From a checkpoint of a small transformer trained on Wikipedia: rotary positions, 7451 steps.
MLP neurons of a small language model. Each row is named by its layer, matrix (down: output weights) and neuron, and shows model dimensions 192-383. Each number is 500 + 40 x the weight over its row's rms, rounded and kept within 0 to 999. Numbers have three digits each. A neuron's up and down rows have the sign that makes its largest values positive.
A block is one neuron, or neurons of one layer that tend to fire together. After each block is what it responds to, as a language model described it from the Wikipedia text at the highest values.

L9.down241:462497536508554528428489590475474578499495445547493582477489525555522435464548430506440469544581439509508481487513482458508516457482554504451471445474500476535527448447443493496455570479492541469504481442476490564464501449550502476530461523502442537505513543494488521529546582471538574473462476511483499502539490489567450477458551548428494545513468480573494480515488502465512515518557452501479556494387510476441468421611476419472465511571515528452470464514496526479470430449450487511535489541491488571477489510521539496402595455563544479509525527489446469553424524460509480596
L9.down537:444469490571517516429465440534502475531506479482461440513473514434532512641510540548568521492497519522534495530460502474507412426520466448491467479505534454472525571460502452579467457536567508420502555494510476474520564491569557525559509507518540402541497487553440499482487478502587489562476470556500426491516478474447459456532499509469500491518534535556520501502490465505574459516457526533498471487548453493495469486545504452508514515466507570507481522532553443439474487473520520493474522560469532524524517563528417465535521462560546614458501450476468421442541493488501455515
L9.down1286:518481545428579521513542438483494449509487471493488443477492436513478547480529512528491472515558448520509486517522458532510483470499465546544476419448558486547527476502393528455535423511485545515440544556555534534480509494525412486517497516508467481542553487479516395475552541533508525518560502522493501532532547557503426490434533511477426485495519537511450508505484603472462578546481466459558463434499464504538518450519535429531517480487437577578496431406592541499521507533528478551494482519490512522565505495537540489503469442504545529517519484547468500501500532522493509513
L9.down1332:491561509482467483447518405500488522473483461436580435514495437408470513522503468526500555512591524528480458564490486487525534529487547480496540514594512444535450484478516511521482478446529475473520502482473444488504439604547459510507453532521481506507525507454521515464479503538510512537557482547553544524494459468474566505454447510575527479435458498491492468518495527492519518504498433581498543533577531462473549487432505438537393514467575588540579491438537469525477504446578583496543506543457478501473491550464508533517461482465483408554525506551508460474506541610486434512
Description: Predicate-linking verbs. Copular and linking words that follow a subject and introduce what it is or became, such as became famous, is powered, and classified as an urban route.

L8.down2:472519445503503539562546526570474489516445547508525556469514467504440507492455469492515468490498476508536478508421483514526502558524484515456514469510539454496430521551455502457555455493499501511543544572473487518465526552520568497546451542600507488564465492487492468499458590509461589539483520461523483461446480467477509558497491475541522513470539521564506502479555452423450513574510515474505534509472455433498505500485449525479463537501561512483524418514442548488517441515501467521457477469521466518494501475513422533544438455476521533526557553490470462506526493502515492490
L8.down10:459543509545506492485502470456489484475508535442545538485554459482513467436537534516539568482453524565534521518553471484487522548494460564489425522484491450531453481505550450546592484475520501426524516502525542433499444501541504473547498460557515554542498525492506522509503441482523478480458499466585518538476500477546512480518532510532450498530485583502450526439410537430488599463455453491503537514565528444500402571495469529478538542520531459504522545491404527567510510485475491509477459508544424450499442512552545535523522586463429512542535443475515492470528543500455540458
L8.down37:524562425472502496449449447497518441439492455511462510533504555510499470484518555498555454482512478484498437500486507458479588493526458557566494519481509573526497487444600533507501503512465416554569520499506477501438482458469474508453549486678479526472571479533537484484513547501526555509473426424579494450543447501416476516500511545519475533476447465522473473480502523485517525475555531539480547453505546545532547520517484491481551511511524466461552454581528480543560525547530574587408500436483476558533473479500516494568485488484419597530493472551488452472463550484524505448
L8.down206:556460508473478481566572552532584521456542543491469515563516547555455514566525500460492447535454453504436506510478537477459470542560470472482462472504538516457486554450459546487565504518542540468500560454390433510475427533504457526500492508501537563543484453538489471592524461589508536582521503449503499514566534492480409535489478488541512464471521383515518445541562542433549517468541504537485525480568533546417588475499515596545489462481525512520530409542408520460518477537509474500462629528454503502426524472544515438483496492598599422519499486513531526456535522476505505515
L8.down279:538515479479470457450513488493484452429492499526485586524476509529525588517505543453512560462488484587488471480486589542518454552505454489565518522496518444496488561543548540484560500411537533490548489515566479554465473480533523570503520513540560547523515544479471539459418446561500438469516533495515530466500467454521494497557454432493505519546508480520505567492448502460499491528495472510520542448589523555515538495539521505498496504468432511527525481586499500488542438487449507515448438484520518562447436530497472518479458501519529413491556466469448523475538528499444514475
L8.down291:559518540492513537508492499516513526494476528490501495546477433441480493437537486475444547579516436569517470525497463470491433505464542470485401558521529436469520523541514549506439468536459551456447504572496546483454512518497480481483447483576560495552451590539514514548486474566542540458480482450518460461505562498524495462459482463513474544477519520432565503439539575475506553496529519540513557501544535468529507535474527499515440511499533469497587536506432468555475510519520487502452534454499495452555514537505421555419479500524488476490482458504454498488470487496595493490
L8.down308:453462513517538452480503452467535575495566505445550486462514511487567507418474498542524518498534514516442538497481466514545532475530492489580526487484516494515486476533477496484496488518523532530548470505524463442502562496492494528471485516475499503474484493496509506475460507513469449567462596491501427481579454506417526525467448518444454470469569373461502498481413480461516506477546434561446573477537495507431534529471557518469563527493448502609478524471531490492485442498545430532361465526461468528463543398489594468515415540453453487534536409539507521460549595519506444504
L8.down343:561487505481476520493526476474435461504471493474557522520542559499511479462490466543533542618471436534441522526479510487480504437519546526664493550431473535498532453488562488512594468467503518580513484482411542495437365491510507470517508473466560532473511482550471562559500476542485526523493531492480503485519535467406528494475493561451466339530547461466460490503430567468501471465524418587556459476510552545520539431537475462484486453428487491406559418504513516455455541518511508507426508449544477510517476572507514511560600506495482444491544467527509511492494483534569537471
L8.down464:483478502555470507516458559478467486519494503496422549490523488552460459484546505453471530559544529552502485474552566506496569474577476461503487545437439501513547493524503518513486506431445533470519539492537466600468459481479513466512439525461490589431518499443468538571504511506485512520484523529476572530463464550546568495454445491469566413478447477529399483571582562495515495517557430495524398488606539518509597498533502473506564456494563476535468512531521523413527496523445545553538473469505544484443502482421482578500526481545496433477492496470526434518486529437542459491
L8.down692:485521481523547520506458563558446490533464555504499534508458556562524514471468465468551466493498511510529489534473523497476518489463434540486501525469440467427458454556552477545445509580495459470470402471474492477487448523519442491495447477415565581493454523471505423490490437446474418473477497540438532431539530540486474510537514478470507576508489583518481415433461444487538444440536507507468487527463526537428532495503570547498504481551564496473539497489479559473471493555440491460505430489397531559446510465512511502517486505490453540496475494451533474573453463414494516530
L8.down781:483539486487456454461449547493499475503498451525554492383504491446533534516532487496445475477428471538528451477446432491451499538503470514528540548523527547475511563432438486534449508548574514508544533537428459508497478422539476557546456485508565555494531435574504555523498471465546454507480538489519523526511456479501554512535532513523447511543498499554502493439458522503435412496520497489518516521456493493494448497440507530511511473558471530421493531496420526537487502462516538487439462517527523524519493537489480542486519532443474513516446465536520447449488507542416477461
L8.down816:543511460540486512513485513473507477462535505493504553496581533528468535495464537537515500552534449509428538536469532470474500468497514466460452458462530472530491493575511450549495456475461562498431464450437582495531497526520462435509540403435524466508495572461540410551512488410528508491527520521490571489465476506538581448443454533500506521482510527554486514506490583494523532500450495470519539481501504536470486474515529506485504509429527459566568535548643430464533476547571487436453484554518427536493486537435538543489446491512452614518483441444485622531529496446475509512
L8.down929:524422475508512393538555438483539504477424507534474531513559509516610501547585485544466525482544546586542478448502534533476486506490485503482458499524482481483559537561477524583525512544511450517433408586438510496472498545521488550498461475417568514556445496496535504508516457575551555473527530513486448525449507503477448468455502457490543445475454492574554498523530586469455426509514470492531498517426515467507549528545499566451485550515474555486464542581496517431435516527529494410484494479502524521450562585443527503515516525540433495498486561525565461489571496487500509535
L8.down974:532563482499418493520470468519540529492515431499495528452466422514467517485515465488522448529560533545506460402456536505486543556499504551440436507509443481450510479469476437404529536455509489509510535453503528438529444475429485455511476486550479553519556451457458479496514561521463531550512609514494397504449570484493451510472508510509485549479516485558528470477484501503455534548476491477500467538464540373533428499491456556511482604529494484520489547506433506501543502465534448493511499436500398458483504440551508498437482473434487534524470459469448527481459460501518476455
L8.down987:515540524435438514481532494432552443516527497476441546488609473478559494524469425504498535524486447521496555476487453516535562503500561524535401469510454507489453531528464438521512501524521502459520527532486559484459481459555500527535507512524406521487484478452504432452492504544537503552416457476557504572441518516480442523482533425464457523421447543551442498498507485445512479566511470489471508449582433523500537454478530536489492496513464514453447534488496506552484481510511577555521543457480453534440440481526499486468526540488546483468467484564483563507521518562500484534
L8.down1062:470532482516506527437414493448464559526539511450532497492451560445567533486511480567513497529477476511477498506502565465451574573557489521470532462517470543454475447561486460495500548569509451510450503439557533502457445467530533487495551454525552505486470503550490581470505484503476501429527495495516533454543515494532494536511535523499463467549502488468549432532454491514479488501562465468466501468431477513467466484491443520470548522486614568445520505450487531438465473562454445455525485475528522436517531517641505515466474541504514495468471462482590492406503550581466587487
Description: Foreign proper-name word endings. Word-final pieces, often inflectional endings, completing foreign-language (German, French, Croatian, Romanian) words inside institution, publication or place names in references and lists, e.g. -ische, -e, -ies, -al.

L3.down736:497461462483589522505542542528519401479522502503508513469455497523434496531545486504454468560485475435500522540432522541483494479546496496491490489479530582409486494445589521506460523451567514580539524506458550497497516527472485474460570566478562492512473564542576499504511471477512525437540507516549480455534446489502495400520509451546476523529488491497537524432435595463509516492526553578484533537496567479509508483509454481560518542477538450540491554476491587581448465488460578528414427564474556490514463510494416588465492472467481516464432496457536526459520454515531498511
Description: Comparative and size adjectives. Comparative or size/degree adjectives and adverbs, especially before "than", such as farther, larger, shorter, more, greater, biggest.

L8.down0:521531518477505574429492503438412472512459500523436447464560502494501523501449516517515510536527557477452489454501511477503463579544537516498466540422523475535483457458432475493482557441548513482470543563566459504510558488584502433510548505497509466463471416527555518532450537559416567527514545513517468439418549474503499483542514504482475498535532493509429518516522535437505545530522497527491465491558573486598540523481463433424466565532569568497488489539558516562581467543510517473516457565443510492542512461488517444405509496447489510510471451557464475528527521422574582434
L8.down23:556489472508467459553539530532480508491514458568470436530460516536566489464541524555446494547468506460500443431424526474587470485488555499522526464479494458540490459520556479493543512442453466479512426514465455555591454479536494517500516533479492520521564457555446472558483535464440470482495552513477512546493437494471515556502479503534418524475496538494514425534479585381559456531481467473485448485474457452511513494487583534480499514529628508535566559498461437422513427447471541519517440521510486547489467471548535476445506473510502513500449495507512565479483506488522641512
L8.down146:444578558500468461484488475422447471466524539468461478453578467438465481521507531523441506536482499468476507540417459521526559511481500440472484524474480500473491429472433512519503560525491456542566456424440447513525530469487561490573491504499473436444525496541542513489524451504465467516483466532498549479515510406489519437554567488486567540542524498544490563415460496452469474493471440494511524517532469463543531534515497494494448583461503496582459535532536544505461500457520545461506464503434496538557495487425541400515480583501523528475532462483515416503524505438448477480
L8.down452:484551484481497480443484500399462504518434471550481468510489509532497513499523531554544483501465597473466482519519413491475525481454488531510483440513541504472382470485477449497521547503490529488523482492477497433462514555462485519565504516563498479499551562521549468489510555450521531531495591474415503485496503499408525515549546517519469574500508449489389517503532457479496472467445461585420453538417540540502510458469522516487450421447420570456487518476505506441485567530484483527544432430486496472465507468455480479536464561440530466488486416520452504523482488513471538509
L8.down476:476541559582478456493435457494505522453476474485456621450525525517523491516503508515457451485502452541425530516527508503511491450501518511500474516512490493436547512539541421450426544404470424404504603432447494472496515473530542498450483521547483486537517443469543470516468478532521538508450454489413474435464514485494574523439525577484511608521514464519508554589550484513516544537500561500527536491478476540514507497385476556419526540500444453482541564530494522548484434466505559468550527483506539506499402528511517476498444483571436551399500470485478472576570430512452481480
L8.down515:529538541532515480539543511473541433473489532436493436443489473506510540466503484458521462515602439511534500442510589516482549481533506449507543507485522453460481513471486585479503501510485505504521516589472484427448540542446527474514565479540480465555531534432488452512530459490512469478502480473527379568460403611517474492529498505521504555505569554475545469499521521488493490491449551535463515475511509534515491497458452516546529525511481455433472484494558494466507542540493498441512502539481517507568518448459513528505415497493533517467506504541537460492503462506461484568
L8.down660:505527505556470496490510529442483505484529382461495430529523489478595518496573441482457482509487468477460473597485425484568488526530479498564478640522449521516508474471501526516507467427430505579531489498498547496545563433455522468450434486499551520538567483574503493508470585544437561456492552535481440434484546560479518528501472491482516493512491516483502471416464445523518508509564515473507397494536510519571554491560516495502486493469551510518539519516413497530551476402503444577439500486564512513466563472572589467471450492489532524523560450524419466549539451411446470453
L8.down670:463579528493522499508541447439484489469536517449528445481507507457489491537494417531540532493579479567512533479546511515482510548545511485492551519516566565533506459526584519488450541464475483502441470508608529455424517538493496514526559533479424505508519512565491481545508516525540523551599519530506508489486559538491493458509452548549535507535528492609504473508439571503547505535469506556480480548458509503495415519484521500484522397506518463438563480518559556515520504425546463567516480521495520586567550509505560489523425490513366436501437525627500513526490466495513541554
L8.down717:407492453558482496429490502536482444555553550563480481562423544485450525486517464580516535453498531484524462542498536530539532421537520519487521469458449493525522485555445527473556556483543512416504416514490611538550387492509479544470523573472488463532492505468455482464552552487597440469491482493540568529487485478498519536551511532464556452490511462482553563510483480520499549529440536553492480538443540518462555534562509480489475553483525505467478419523509508556434514500533525519508431545496462492508391470453478496530450518524479468531506515486537516497503512517484466454
L8.down832:496557489429448501411549524423482435532595338486534553497553457512472481532502513490451440498519516497482492570436526491430497415484491430479522456542509468534498464518521518514492502497461455537448496484578471466510485537445406492477460505527510499573434533464523504510479457522458555472495507492505604475481430496497541584473478503517497488511482444565463474479481470541526459546491440475466515476444587449491501504492473519514452527532568443479476505506531514551534604550506452487550476481522494471507434531370557412495536554500487519567509493544525469504467452458487453524
L8.down850:494481538511480507508452485457497519501507469498487511478499553477480470463491557467475504423543517550568498488514503511474452506570488478584507496506497460483516525483533479444542530472496464487527526500515565437470429512484503484467580550466578469575494529513537466513494426461516485476525483458540498466439522494481537554532533538521565427497468537417533448572522489536506564548551538520509448477436478438513493517496517541430536533526436482540531477481517495563492440449495516462462432526467524539506518413532425467488554461496429493538441502546489500520537422520455516572
L8.down939:413465529499529509443412453465510507499536506527478545424495587558503473518555532486523513509489492534543538451574471540584414587506442500558488476462495493469498472454541496461516512414522507475488477492546561518542500516524439463486527544467466533506518598425525488548560518468509476458476448474495501495414489546490494506528544536560524462590513487519474533477469517481478559542488501485524548528408541502553469510559472529455511480585514547491506429436415489485550537493460516492385421465505490487534464526506481481505480520486490482463462512493576533489537460475375489482
L8.down959:458531514507529490483499517464527505537542526432512516576506564559578519499461494425497440483447465514466572494527504428561541524473493522496514495502465506493468488523487608475488493523521450481517469484541345483449476480460488536510462505487425528472504485491433455442541503453504527479465533461476513485541402544498567478513466404520591568503458568571524506508488500463398525486507500523479464461539411470509509463440516489501534506492558507480514518462498523487523446445538476493545570557462448505491521510477550487500490503462621518518482537560528517506499470517547449508
L8.down1220:451463491517491522496464489524434488528478451539522397570502581496469466556448479489586481466535519498428469512551483496469534514527537522475464441492469479522439516529557525491481517550576513501519587469507510560548483492544496510536437587469468474443585499538477485462499593495455438455492492543499511477503532490563524532518558564561474496477499456523481498506438514427502467473473532503543567564459451458561439456476553500507494512472496572474496481455501538542467516462464508456541503482519505484551442530517545508419455496465492495587492495491493454497434436488518510499
L8.down1261:476497579522521492484460618421519486485484547494488515552496538498538534484512447466460519568459543527443486445468546478463441465472454493469545484516428449471531404394518472531444478472482438476535474464494477514541495515510538451539450491488516482489492492488484392458464514483511456446522543494468582503577490532575457528433485523507530496468492505548453523545367510466479518415517454544495557502514553469512451471519462589527440436546510462391531472457417495542479520490551560512508552538488545553525448534580518544507401465492485518463524441505529520438468485440537455433
L8.down1320:475450502495492434567504506487510511471455457532483537541511485447394480504508572488462522479560517557521452559539522523506450480548486547485472546465442489433476503525449434502470461460511425492625545451406577514525478439452468487442509478525484487516484447464552544507486445634549542541537415518520482545527455462497554508544574554508463526490546523524485505471547485535507554511491526415504528494494518552527500488551548551437532510526503526469516445545538528474497510424488514504553508525443524480441501499422561457497530529489403511521495419529535496469547458487487475502
Description: Prepositions introducing context. Prepositions, mostly "in" (also for, of, on), that open a phrase of place, situation or use, as in "common in Russia", "In Australia", "used in sequence".

L9.down614:462463493460451481543542519514571573500528504460574558515389553456472539487537453530513514524494505500520514491482501539509559495519526510498500493468505528491459502483523482469534460558497400546513526480491472501452498517531480456564507503458463511492538454445501516502431469475488475460513528487496500585486528539447411516442434476546526447534580430503513454538538487502484504470419543564532523495461483472522536492530467502512482481461480576462486484447429541385533489502496518463494437548539495505544459493443546501463465522537459483461514453496530437509468494460482512521
L9.down956:517480487523470508493506493443540547535434463468511502532528427507443527502522495463448489585447571495452493487505415480512548455527487537567487437525530527553557525587528529529451501451448545538512517518515562547522566449468474461559504506594560501474478502488466537496496555500527446444464540454501498488523540507587501463474498473513469531454466530513502549477484405547505557509552544497530498522563475509584474459513462499469482542441484483494503472517544499531484504469505542531478450450481393512439493463583572540438539461494477520476506455485538512476523540395503437576
L9.down1210:520495530496483522454549514454544518482480473456582493493507570510509522488481450492512457535464448498491489570411442539487413502529545500474497436497533440548475506503462439536529583500537472507487470483448447552590553494475465466458478489557543548474557514512480487441491478527484421581448482501568530546537512448526519507521478443491523518437556461532502438502483534498551522462497591550505511519371506499511450498487592496490480461552551378456517540502510496475566445472498465491546446530518469473481546419518485539536581446508446517534523465524532490481510448507501525547
L9.down1223:513501477512461527440496534538554499597467530453494486534512521492538571550516479585528582419474545518490438477499409518499497485449529509485539570450515439484575533545524510479527500548509514473518509508522480549482499504551497486545434487554431486468527516539473488460470562516473445506437531478420519548563466500515537484561551455493496425584525520452505507468512520492531531484438471410444478520423450475444527542435474464491572521506571515474544453460468527471513469559571517520491492470503478517535470519493446476480480491525482536446491448427538534434484513424491498456
Description: Prepositions after nouns. Prepositions linking a noun or verb to a following noun phrase, mostly "in" and "of", e.g. successor to, chlorine in, based on; also "in" as a word start (insensitivity).

L8.down45:473478504540505512502418557566527477487475518462544488596461497459431490495491439506461480500463543539466522465472532459508460518475479439450551460554532533445455499464459499471500478424506475540559478496479539487519556509546400575569430489626535492494477506527495486548499474456483523531442426463463539563482491564414467485486502549381461510488533549522468497452530575438455500590566569598548537525497504536489527526541500486550524509500441530548515534548481551454490516511537513560516549479525490484568497484450516493549472482430503476533550540493468456494510505495493507456
L8.down352:520521469494489570571473497518539462505492501445477464489462519558482481578562438506470444505489601493495455543442482495465473454513455435494494499497497512525558478561491429471549513477518511445523489500499591460567467537547466507470437541441482501535489447521524469550465537547442510444423495503489459456455537535446473476545584467448483481432521474522493391500466512524496522543493554486425512471490502465534461506622475499457512480444538586510491522487502501469440496543537524512502555541495497489483521514425467518471545498414510407501565517429508559520526537507431512535
L8.down362:498486528503482538533486414459508444446437493458542457509522454469492523525554459483483551437509504475517431485426465456509469505474532485439440445545571519524520423571488520438558529552459453531431479481427495539486489509525487482518455472513520430480432508506558502531535465516493493488514583473475491513515494552554501595515560477582510495464440488494485483411503521456505505510531460472479511477537488535535457489505506466449453497478495439478558488481486490436515456548527495547474539550541494511487539485479469531543517571521535490460423432517546557414532557484517504519
L8.down473:457521577400562525482489451384483449479493509502523501437501495489422502507495468527465439484477460524514494551437472469531504480542500471522503482510529557555496428500449488489483582440464489561466490509510487526501564527481546497597504585471480504517449485440508402505531432513523424529511446465500517492563508517579547474471505522458506499440472514478508617474586505509438561476536525491475545447490443592482541490431500479514507551568478497491536451494519515519444449523548509488575521563502423535491469511485482492522467478477527490503550460454537414511459568545424452472
L8.down481:486464563473580489555495547485567417475549501437430472477598478506547578518476546470492500498509631545503525500521466465477525478477526507457473469551445543497501473501473542458471490487522527487551526471520560503530501514495489479442504502578487452529515497492450564448569525515432512577514488523593456513518421503463515553512537541519554564486474518525566511506511518490467529478461540554509521544463507587617495503547493508462499537524476469577525488480516588525548487474465491463487516464535503458457570540519510529463502525502518477490465413441481529538571544513535450561
L8.down600:451549470519539529540494464467492438471457442413488481565548416460501468535438577554426577495486560489493530477535417464453481550518484497495501498501545576484485510495516433440474439481489495508486539576451469425441542483555551505511482500474519449425472490500522446580512438491549478506512498463482427522534527531477559480456509475466508527470519488497484494489508549468428547553502493512594539486453461572519554446489500563446474490463473453537536465490500518480477533453452532516470461570471462433469549444531482399506503514521482596463543505487492549546490562517418461460
L8.down615:465530475537468517546491474486469480468492445509430418472470435387512534515469593488527494510467519486481540499500525473493541525529472584490504475548490488506472490487445516517489504484493449571502490497417560538468587488559536492445548501528556487559405525482512498550560446526444467527543565570524519533507488450552560554534558557492441499483535455517520483487557541496427532531511487479500532438508478469531425516495495508470610515470504530504499520533541526573552556530466525474505478458453498515554529486516467497492552479526434486433569485511516520426552470420510493493
L8.down667:504504518509435489484495432540558549501449494489493433496534508482464554553449456527491550525441492478424437514520473515521473510525466489459458575506507509505571367442470560454518520425554530500493501541547552521511525554480563501510537466564554435494539517548444536501437454541484552433540486543506520548476456489484425472535514516515416526477535476542489520428495565487492542427519474515589497480479497574515522465464509480465447472602469500505572505482540532523479460558519521569493533519432547478454508472533513459523452516524524516458518459564568512518570515489474480441
L8.down677:529540515536517510459516428502520475584560422519546562447544537532526502571541499526483482432492475537553560570495454484533456436539551482509517419513496511517521431524473509475471506426437524444483460487432505498492506506518440500538503505554496525460484487508484489517462462513449472555531470516487484482500512533461481538456463426527473480499458474542535490479475571414513532566460535377491499515534547519543483441469556501523493493430565465508536442509485543528551527508458558504460432466398463536380532437514507507541516408502491575527480531507485512487496534498495518465
L8.down720:509482588548476509541461507552404475469556440501476471487422525415479510543569457497460509454504529510473457548425506454496521453475503523502490459487537501419426478456486524461544519575546548493533536466434565534481478567478503539532473539465509517558401456489474499452539456529559533495466509547484456450403514431516511434506500496513540479551511475453413476443514471556487516499488506559459606438406474493454496516480577507446538492462497453514470558510476532443449561526445488450496480480508427538565560488479464556523438441470509524519524470539503479508458425533592568493
L8.down748:489465557401480535437501503486493506443498550435462502488573487532452514512435447455406514522551504496524448604548473506496519502462539508539452465497490538450514458452445519514496517511510438488592435504411464487539539463516508477501514541513475509605435484493531538498485494429498450482473508482515470474510536547540475533486476509468496482486487430405456590528466552457548466487496474407506461468560518505508521554510504558517560510491540456593462475462556492482470451478523517399559549505524471461484501502530488504451476505485526497504550447532515485464534519505539529528
L8.down878:508493509547509438444506514511485522475458548483506508471525482507462421506511479495564511474541515499443482485555546476478596533529438491491557465471466501519570500447529499536466446462497428547500513504464464535515483486433564511503490471609538542499430581551519560493514562448514484536568494528436480465537547474458531556457507563482500526510528475522521549498521455497469540475510479516462499503450552498493544481532427513530476468421445494548541543516541521538464528501563540418553519548554500525470523423420514491444427507533537573474519524468543488564456490587418507527
L8.down1018:489474485504470502436534483436548516546466587519523467515449416500555561539517483457482517535560507494481524428463563473520478574531483548428526470502520504520532460535506520513498568459501475469510459534471468493473497498500400493572498559545468508470481423538493544494470468429576489506556499530432503535499536452500578546565605558556506524441453518425568529527505549532518419538507490499526511493456494511462516481538455486493453533526525473481479518469475476598502477470457476506545523489496461514489510511529496461502562536494527538547503524539501485511509497521459479490
L8.down1140:506532471460476520441496532531462496485450458445589530521429490528602474471548506551489496453519542515506531465543527581468482465481524504522521450464521557480469531535427541428473466411474491531539481512530507493473464516492479490513520490516515436431435550479532504495461488515443394548527496534500523496539547457448503446479521517497504455533509595506502453501508494547554579426552559497483548576479436564498441523513537538516437505519506521500518554543508540469545431535488513475514513455531484529533572585420470504478525505504464449440444541581546463438515503524595471496
L8.down1276:566453449543470502469486523482520551469430449549578528435579522542516504490413536552488541489438469517526425537540550453494552539620572448563513536512500474502502466499490451477459520515515514584547497487558486448466503532533498508483511462521504503420512420543530486532515507439500498524464420504538515458541524524518472474489508436538483497481420568485521451390438465496522460566549476528500550493527549559496538477514511534526562465547536433493520490418529529576520497532592569446535447566521535480553488448469486502540434479430472428518562462521530494468506432576480584481
L8.down1334:493504498481501490576521490506522505502460481403514501486407539499478527487523464485451529401505535499523487477412494535527462542496491527518437544482514523471435511444489502449398403490512523462496461470554468489518522511522430567547483477486472544473506509545491428551486495486570527560515502468520508498549469551428555516472464482483514477474410528444533535482590536487518504497467573474526473465464525501433553485514490426505560500506493440530445472469496510436472469526474496439518500510499471488528483543500538429516450479505484501503498548476517516516508547473479491476
Description: Degree and comparison modifiers. Words that set up a comparison or degree before an adjective or quantity, mostly more and most, also as (well as), such, no less, extremely.

L3.down10:495535476567498482460438509439496531511507509405583474415465498511492529544524478503528535537455533468502557421560499472515527532555535474457520517465530560507445500475504499475508471508486482488490498495501454507432468484532524511486518503522508532558474563489477543438492531503527503539498497527548518485578499503436517407518495528501492524509504507525439407464516446571558498551579531482536521566407509540452511431528427538579536514519475512448487514444613510549456464428496603498529501550519491526549527513529439535599512500504418480489513520483543433464459412478473545486
Description: Clause-opening prepositions. Prepositions that open a sentence, clause or parenthesis, right after a period, line break, "that" or "(", such as "In 1977", "After the", "For example".

L9.down59:484458491488494482478558441589516428472550539521464500532508501544520456540487532478531490543510499510493470501488496491547432553432533506529520442439551516452542471540468507536481483492492501468416531474394518491466523504525465477473541463514552493500483514533413526496506422527495419505540561595460505485519476570499502510564563515568475496437442411528488466521401525473455496527510524565583546529507474517526480523528495501506491465503542403518488491486575500483516503594463539502457447464513482489505513473510484483583513500535502488526470485501394575596464447485548510558
L9.down460:498472457452458532548470472535465497414548508573543548552513565557475483486559484541503509463584479511491468497524448523509486487552439538421443522553496471429494443486554542447527513457480497537481503497558541454470489496509506472532503507527534496506447507492593474484515548559557530461585491498605466533538509484485517493471524400539451519459502547410488478541508483531541485458471414443541560467519504537484578572448497475488503562516543575515516474490513563550537481494556486502491506495530445527554558436515509531491462496482554513462466487574533466493537515523545563495
L9.down910:462555453471445522565540447463447480545536505551545499456507526504445502524539545501488455464508516562531500493558408482548527477529550540384445528442547421451459551509499434520503511490510460476512570493517513396536522544574448520549543505507455541585552417454506496547445471482508419426521477482484534496465491529467499498533410510542400456480508483560484525387543503477552491506484523527531488557532485418460423485486415511491473584529528464494478531570508465488488477566475521471458520504500454486542593463507523456538489523433483525611467492488527581512491487457560512463
L9.down919:525429531475487484426459482582444451481496487472517505524560517565450562553457476480449539451474514545464571557517481509474418444491555524469481505496494510498528515489469542455446607519492510540499485547474486486522483424515497375531511423492480497482453447512503451564510573490500537538523482503472663515486471461473472511521512458481562515507511440509497448545497552497499531470491417621515445498502569516501476513521556464543517582528484512467483560499462508503447426469472513487517530471503495494475543437454482487537515541520485489461490496481463503465552517452510550523
Description: Slavic name fragments. Mid-word pieces of foreign proper names, mostly Russian/Slavic surnames and given names, such as -chev-, -ov, -lov, plus German/Croatian name or word parts.